{"norm": "rmsnorm", "init_std_o": 0.0, "init_std_up": 0.0378, "decay_shape": "linear", "final_lr_fraction": 0.05}
MLP neurons of a small language model. Each row is named by its layer, matrix (gate and up: input weights; down: output weights) and neuron, and shows model dimensions 48-175. Each number is 128 + 32 x the weight over its row's rms, rounded and kept within 0 to 255. Numbers have three digits each. A neuron's up and down rows have the sign that makes its largest values positive.
A block is one neuron, or neurons of one layer that tend to fire together. After each block is what it responds to, as a language model described it from the Wikipedia text at the highest values.

L4.gate413:193156185133137117178165163129158107117089193128121106147193131104071134124128206137190141142154138113157116120126172117116120140117145119111182141187099162059178163177146137169120107148144100154142114142132099132087129125138093078154158189128115100130148095172179147114070151147153167122118094125139132166163142076180108101108169086164110076153182141128075167154067126091189104157125
L4.up413:140183120103162157101122180133116193181118085130173091119088094138118100168142085198102172103175194091130144125128115168123114142062124113038128131164128174148115119148136146128163179124117124126130122123070134161181112137172135154150141141115127095109148198122159131138079052154129137085096117075093175120190125054142100103205087139135164105131149137121085115084143143143102140109126
L4.down413:110079116083112099135140145156127163104109176106152068068139170096134165129107100108164132140100084070086144123119137170076099139120092124108076086139119133117221101143115161101154100111107137186128120138125135089115082100084164066106161096159119153132182092141199140103159183081145111116145143157098140123154134132155138113090184089163131101130147203123133187151103108113101144135062
Compound-word hyphens and number spaces. Hyphens joining a modifier to the next word in compounds (second-best, high-altitude, long-serving), plus spaces before numbers in table cells or after until/for.

L5.gate155:150086162106057153152174078210117142179114125108150140118158132170131097097138148111123093116109108128109184138140160160135158093103153109079028153122149127131120181136128104052143090072094126092123139110147119063094088163100119093105123113114121156105183110113048136117123125122103090068115102126125097104105156181173113143152109120153116068078120123130135155134130153127129069088111
L5.up155:131087111119102155141145057029156162187200069116138189112154124157085105097110097113093097165123146118102109142082178178144100141176098065160103160101119117123125133106145146138208083130121150145138136097081123060149125118137071100174150119166058109105178133179140081127115148170117176173137170137093145128165119152122161147132166125144156182115122127174148141135109131180041146131173
L5.down155:117070107111147091121136100097205122091076166102107088145139152103166117079145137149036191174145167150129104096161150154061081183092094119136114136131182138100138085139122108115116120098135138168081146115104097088065151168167120088138141138117099110150159113136151100097146085085104197054080112063137114107115116079131086106105116124124134138167067098137151113138108126093130150124110
L5.gate295:104104089072175144161128126144099177078143094157129121087136159124174095141101149126095138108095154095105132094118170154109115160166127125105139130180151067102118154131155116141138130102070116093150154050141080123102126113177096132168141164095079073082069096149153096177154090074162138102134164134132161116091096175154093112142125163097171103157116075114086050179181094107103189107123
L5.up295:100098122119056146181069127128141091130126146112121111117189126120126123126121174182158131186123147100115148090124096126105093157110157161067159097177090093079059107174095114104127135157223122110156152097139093141128163095178110189076150120088155136163104154163145063123112133135120121139115111153098119062138150114099132147113171110114205133131078134105124141079146101228148157096179
L5.down295:174121120101137150154114142063065141086126117162162134084077110100142141160131117119129128145149164088117194089138126149131152078149142102151084116134117126149193084177123198091159071042123130150065111099085167128120129111074172113145112119207049095094141202144150113113161142123109123136124091161109074147129095099149123162129117113159091059170105129101113118102129119105107149116132
L5.gate327:154128127079125153172159087173096133172197170093140119120129115122180107114174104097049125157105124082102073159127116131202114155195111093117118169136153115112109087110124139161203142142121109160187133152149133150088139143088113117146172141099155102160106112158128103096088123156101087142156129134145135106092140177021196110141136136162165138079148131154086138159139095143141177128109
L5.up327:137114143109173088136130095156135081154134130170095073120105110188117142163087139137148083133106091102154162129073087147098145199125134143048134146171119078102190114145093139084079123141205117104077088161147122118112146163168150075099117098133083123112081089100140133118097173133187114153001108121152080113144098092166085107193106113138205070189113132103107164101128190104168160122151
L5.down327:154148114104132138147121122168125210071153081183109165113120067104093172148131140152064136181123095116118149116114156064129140099121156116174095166154202146119166150090124147114102122105107144157126175130107157115156138140078127139139128120122131140139117146100104147155151084158146132133158198127041161109078093136106181115155121146168089152085136077202147103151124095126162123093123
L5.gate400:104129078095120060181131145144115135137135109082135098086121136091147104166091135182128161139091153140155171035130201151122133226119098128127126134180123088124092138145131170114162134185189165216087128107116176131129172145188132162106138100122123109152099147153124073116128142112102138158123091109167150124130172117191108157156147148111080092130128168127141117131137135109121100122127
L5.up400:158157135168159087140110129095172157099171078142175090096106112163104128163110124112136146234115194188176172091118141058097134212198146091132132125082203140146149088145095131173115141120158159107113128121131169145118132147085119175173124130109153131123156093104147163081149103150083111087098116128141110112182133083135136097116156122078124112146106055145158158124119104184113117192170
L5.down400:122159173126137099165086086094202116128112061161127127152164138165197091178148124118134103095204099139157108131176177168103075207143153139171120163135147088160139143159083079115063165129122137126107178146161133108133145153082082167136112113143113156153121105126196098116102178152077145147130123172091112120148179143144127185108168203093120120158132115148126106173159173185125151125204
Word-initial m fragment. A word's first fragment, usually " m", after an article or adjective, as in the m|embers, deputy prime m|inister, the m|odern; rarely " f" or " comm".

L6.gate27:127218131091121095055167114172105127115124194163156139122136129105186145078084182112106150130112086137105111149231157129112161115108098122113125171135129103139108103173112151154052095140112083091155144107141113111104128133155113118137099112071118108116191136125138078150108075126151148111130088153088130116218167112116144138136127115153144074122108113133109131167100124131134155066086
L6.up27:127110136123116151123068075133175091125156073130102098156164067128117188082099167138143106131094173124098162129153096154045121105087132131080130136110112150180153106129203148112167144144134087155157072110133201099126067109127170120139154120108142167099137120174146216169119166113150179153092146130157126075135164126077107083162063171177158117154136132083111104102151185115169095090157
L6.down27:118075131145097148112110177154107099080112083085143203143140187132128148087102133113121136130162160100098255142130108110148139160158158157056134096090117126099125086149114146118137132119151134112171131169123122100099142115067156154158116131081105155103162115146255116165081113081120085131144110125185108096224157103179147142120140119055113141203109134156154164126133110138157134110080
L6.gate106:144197091213118140109153109103107117080179131103184144150157115189135159125143187165161110108121109093074143137121042110175140096130106084114156138146160147097117145125133132135076097185168141063192137133156151080139083144188118131124126134071224128137109125176171123137051156121131125146121147109091124094204150155061136145123101133123123079095113119169115116096116180140213158160117
L6.up106:120082141110072154163109141162127109149083122102111134123170114133161140049105093085162096104062113163185071093077129092123210110128053132096150201130125169146061139146153183108122188085068090150116084136144112136149184125107085145128165203131126163129115098160078104102132238139155119086108089161147118131127144104128170126087104104108175099174131154106100152119139160136077146123147
L6.down106:155184129109117137112130172121115138131104182132128117054059117103115150124126143108131085121073168096119211197106129144133115096114174105198118160141174155127144101094106129144143062067113181138086134140106102078052095081097090129083135141094119138171122068119142108103156132083167154101151122128063126088176117154130171128103146122062115120144170141195130153123107100064150103141153
L6.gate232:086126158139114127127101063100167118126155177083120141102113120150163170141138167116129146094095137121118175133115178142111117140126143113054156142154097099089177120118072146116132172160101175106102059084130095105099116058157108099113128095144117117112139138116152056104152116124197151120081130145105176099141101134152150104156185152132176092167102101115152156146103124098156109106148
L6.up232:091153167108082078102146147138127130100140097138196082134081099179163168158142120128164148162120141105152140181171215145133154130079133096136163088079166142108117156121122166168118146090113073119132191108113180124118114144164100117106190112073143091159119155093130115159100102092198145102118167145131104073121138118092112166118120082125187114134131080109161122192131169141057120130067
L6.down232:065148158115092146123107152175114121097117136086106160095132132076194156155100119076143146148186124113140155156116180107133067101122118112178079128118104169142140086103153147078093154111141107140160123176140139101068152103142183142087124077092147117136049079151205140133064086148105108146092081170112125136139159146141078166184113158085084125148085080106085169099174175147129125163143
L6.gate335:127156125118132089091102140120132152130120186168139164127141088112092113108105132103155096138134092082128212094089145102131159130129159072102126192169159109145122152134144130169092119113110141096174102148117123089133130140146151166165149153125154186168218189079159126211085116078138157116122142174094158079227126125125198148136147143160102085137156116090128119128145125149152081126063
L6.up335:114130130143078162106131150160119078112143155147136091151186058080129141122109188167112144171091113091109077136124108153125058102165139153129151140127112147178113102114175087181084159100120133106128130150115110194148120133137112162180187170162171162105099219151155130101161135153114115159098113115169140093149111171133104106087209077144150116130131142102090161147170142118170126125174
L6.down335:095122061161112140145152153144099138144149104159099123082134116107123145091098090089090098073089085102138063061189151080147136125197121100117140066195186106079116140131141132096167132110125146127141084150129148134166058130123139075135122121164119108101154148100212135104119135123120135140088112158148063145151079177099133109080121132153140115113152125094141163115157154079114077140144
Split space tokens. A bare space token or a short word-start fragment (s, m) before numbers, quotes, brackets, heading marks or split words like "son", "successful".

L4.gate345:108114112169110099123151119176130143107158144107163131127151140148141116104129152135100126131104159118122130127157159072094115131124162147151090123174139187101123137090148086140215109070107149119140123156126165090096163052086155088080118120120118179120076180088120100061051112079171114162096168104145138112121120116114037080100120135143079100154150100127130150111092141147093135153085
L4.up345:206126159166170131137146125103115162121146090102147217204171134153104119180049105077099202082121109149178141134106104138137143093103107142115148093131112102087140143127128109191128076103158125113092118153108148115166087106146151108101117094159120137134082122207108133091132183121100162172150119143075113163149133135102135092117118115074107105136074142122084146171135149187139156130102
L4.down345:059106095114116157123153167091154123127123114169133175153095034125164113102181158135136113135092146187108032115137157127189057134161121159124178151161139096143146122173139151221099126160140103104117166132133093134109156146149095191152153110132125152148150098085113137112153111130145136065105121083168080188153089103154167173140015140160131112100155088124142116079171141105172139176112
Preposition after participle. Prepositions that introduce an agent, means or role right after a past participle or verb, such as supported by, referred to as, via, involved in.

L5.gate310:137147109122091161125126111149141117083106126176105112125127068154159118198142181136110161088164115149139154130118130078134079114102126137114088147134160099148139179162054121151102093137099126095148095120080134117113121114126093116174097118126171142123099073147105148122161100131124127142150167208145074127135142137100103161113087098162150114165103112113109156159086133133062111132071
L5.up310:113109158139124066108153219164180189113111120150210135109149091063138105131137092154090123163124146104145102117096148115131190152106108107116063117121107113130151119161144126107072101097159087165124132127125111117155160183102060079199061164125113072131093117157140115115124127136134166134109112086149088149103135140081154172148104169121155137173123088155106138151176147169066154145117
L5.down310:120209141130145120105091124179106078119142163154106053142116145118100143120150140159167151107073153122162160138154159134124132147130162151160141212131076067085150208146131104064168098062103068144138138150125120112118167170172169113175086140105134124114134130137095118163133105061134139173109140140172098110103154116187158106123070130088162064148083138099156115174130062199150160081081
L5.gate342:085139155145115167133154186164148143135108036082124087183154094058104119144107201137087107166141102133096146140129101098184157106135162121167154136080147082125161137100098181125095093140111141108102150136090129066190139182100107110130125133116121127188086129140118151165159143106133136125077079118116079112078197165117075094081124175116100138136117119131152092126139141113086164184114
L5.up342:176116067140110155067136131135189145109150064149178125151101154131138129175117083143120129137094096135179081110124103131130128062123074172121164048127171096193153111137148121141104095157056079137141115182178173049090165110150150110141078151141082127187058093148166098129185115082078140167100168103117141188154127137080119123096129123119151108109079137111141143107134137140147161133115
L5.down342:116151146059085129119145107099097234173135167057084145134077160147137080092099176030181108102144168107140166078203080072129119147099097065142155136158128073136154146101110184090137097107147137164137171090087165103150116132119130166141128109190118133120109123128111177139123087116139132085121102134109131129147162122127150107112106095090128127131100098085198114130156133146127152080168
L5.gate349:118150136081167170057108113090156171126161163112101114160132152135140111148130143141081150119126115162135166075143093110151141116103206077140088092098115079078202161138128121146135137088118117085109154097121119185225077169143098142153073154113090128127072122143091166101185140123136141138097118138122157110134114084073060123132142168108143109139142123131104113177094128133051076165106
L5.up349:112132103099100143118109072080133120149140079152091152141101128054172092119116165169119111071079128146073121168169108090191093122216095128119098110117084133154124098137138085095147131105129116142138145134101134114149088185109143090165083110113121161124071158136156203161151136154207078149107081116162118159104080115101141136139076138156178090131102148152099135128133106125097114149161
L5.down349:174136147042109123106162177158127136145083136089146121161119176170179073117088132106126116114136149114093200133067112162088167072164127113108169104143119162137073082125127166186100192156136114185141123166177160134142145145099170104100157073108139131132121136159133130113085183125135102027176156141129124109154103090149127167149174111119103135089117119031126176070164109097150067146158
L5.gate381:140114133136147183159140129118138158104112104087116132105146150148130065145107167149159120061146115143172162082215185145117082137130050140127125134140124124107139121190171129135140112114106219090136112159148165151151099103094167099135134170127121142137100090090081113131178164144112173116156161108112097182166133123145110074166163109149125150141091152143112120149107144055131084123133
L5.up381:047090135083108122131211112090101134163134079084155165150133090095095087077084112164092096098181087156130078111161177121153074101113114169127064104112133059126143091158132202151148114103122115175113173067148120119154139150131139100126120116094129141105158121072158096149107208135124107159109119143132135174042088087121066154128104131128148138097090106118116130201113156134138136163182
L5.down381:131090156148121194176086112126152080098163145102104191113134139104091152149156140076127169145119080085150076109027158088127130089168175143152187090117162141073089152100145167178119162124147082082164125105118153167137149145114147118105132113112210135107153131075147158164184120149094094141141123139181118117204103108140117198119164129106157112140117147131153092122134111154131159099133
Infobox field-label pieces. Word pieces inside infobox field labels on dash-led lines before a colon (Preceded by, Status, Years active, Built by); weaker on mid-word pieces elsewhere (statements, final, education).

L6.gate84:156142093138128112127088166116125115123086115079111090161168147117188110085046149118178185121084140206149146080155151103164116122134070186153080120105118160126241137168144193094131186107102109116103104134136183081123130164107123114163105123139189133140103076116095185102138102093128169128101061153102143118115109174145157142044130155110140146157117074072129116136117170131091137141125
L6.up84:142101122067096058122117120135133148088154167111094154149144186067079097146114151145155097161152184174084114043188127107111123116147083142152075115121111126118250122130147180158131181168140165115135110138103187113117174154081137122175150128178101175128118127091163210110122116117122215115101111130160130112144074114164125128093083142135146119112062169168131082092127162134086158181148
L6.down84:168113147112130106110097163133177187128135152100150183086140122165142083112135174129085139150114125066153190164128085125181167126137108144130120161118160105180148144167131125104121087180181126187147112110154143156133119110111161126137170124107100078142096079128157109095110106126114136172113107111155122149161117122112121136071136156084133141086085145068172104108119090148144213131130
L6.gate188:111138108119162170089152153109177099203094162088064151120158124116160100098152149130171101132136163131117138095145119158151134173120158117100096102148144109148101138170100159083106098162087143114165130165159108076140124016110110157131138139197084153139067215121179179118128150091057117107148131109136105212118101178125105137102093208148061109126164057098108151083069117113159113141167
L6.up188:168083069141117180067167150124057113143053114146183128054168064180151103118123114149152131130156175105100080103144126110171096067136128157105115137124168119068204130079135105110113139199125099108078111137111146142159169130146127194114114114123114199152101119103156111134121087112142102107174102107182104162140119109107114125153180125102109090141149115173159115115152113138109123113042
L6.down188:144160153126117128085159183090129126155114107100129118098090079114177098107201131169132098114083160121104121104190150095128151151143186223124133130184096131129116142146164085128193168127103139175135110116063152142096089124138111125127148124123163118155139114113124120127118124135110188142141124172184172029141145116125189160153126054108067080127194178160152115180081110112118113154076
L6.gate324:132124149091045152093159134138121134147120107113067144204118106084126110141103114116152084098106167166165053117111154064128186107090125177133140059102123180149167146162104154124107155078087064118156135121151164091146101119158151207167145106151152169171096077096155161127129099131116124126158115129117071141117151132106131184203066145127100198135177068091128145163099156162116186140116
L6.up324:100096151156113157090142106167075130170122098154100086122096099099114127207120171111193094103157026088127135134087123111167156062157049146124140071108128096095147082179167210082133096137149166095118190156119149089172125109126138159129095102101115130171083105053126156092127138092158147103133077165167170112164120131147131167150160104132107114152133164118120114161134131103105087161165
L6.down324:176154133094118183106178078135173135130118160084160121112141075094179092092127125150125120146145146164119192140183136121132121203160150100146134098166146087041176118139108096090137168085097100133093130170137178132143111098125093147132138174081164154137107128051117133113126124116122110117104128157175113150143151103110088091117125099137100084112169195137072183172054130117143081149070
L6.gate343:124128116090145165136139159146096094122066168076138102129128115105136140114159133167147131084094099100102088117110143183162129164067119122112090117136068143114129119149130187131133125120132147128168133104142091130118117104134184194149085150102089147106166099108127137139102077109130156144193122064127127147176150133151085110169086144120100121155151082166096145139196155076069097074074
L6.up343:077099119135120101053133168154160128146126140135152127134199100115169138102162097099200110088076140141098148085119115104120169082117138127171138123133153095135082115121168135113164170070088086105156128096125103182191121079126175120131126135173106119129149091125100150150093195084112110177129164099164200074150158122121128167151080058085141120122114115103135098122136096178126118127109
L6.down343:121136091142102193120122101139099109134131162106097163108075156144212109137137177191112176084180137146137158122147144126158152204116170148114153171071119108200118149179102105142107120078113177077141178139116137081114115182179114107158168136133140150144122092159141158137095102135124098134167091131137107109128113166149123120149125179093127138069163170185149123139092106084126088155121
Preceded/followed by, plus word pieces. The word by in infobox lines like Preceded by, Followed by, Edited by, and also mid-word pieces after a short prefix (p-ra-ised, g-ive, p-o-or).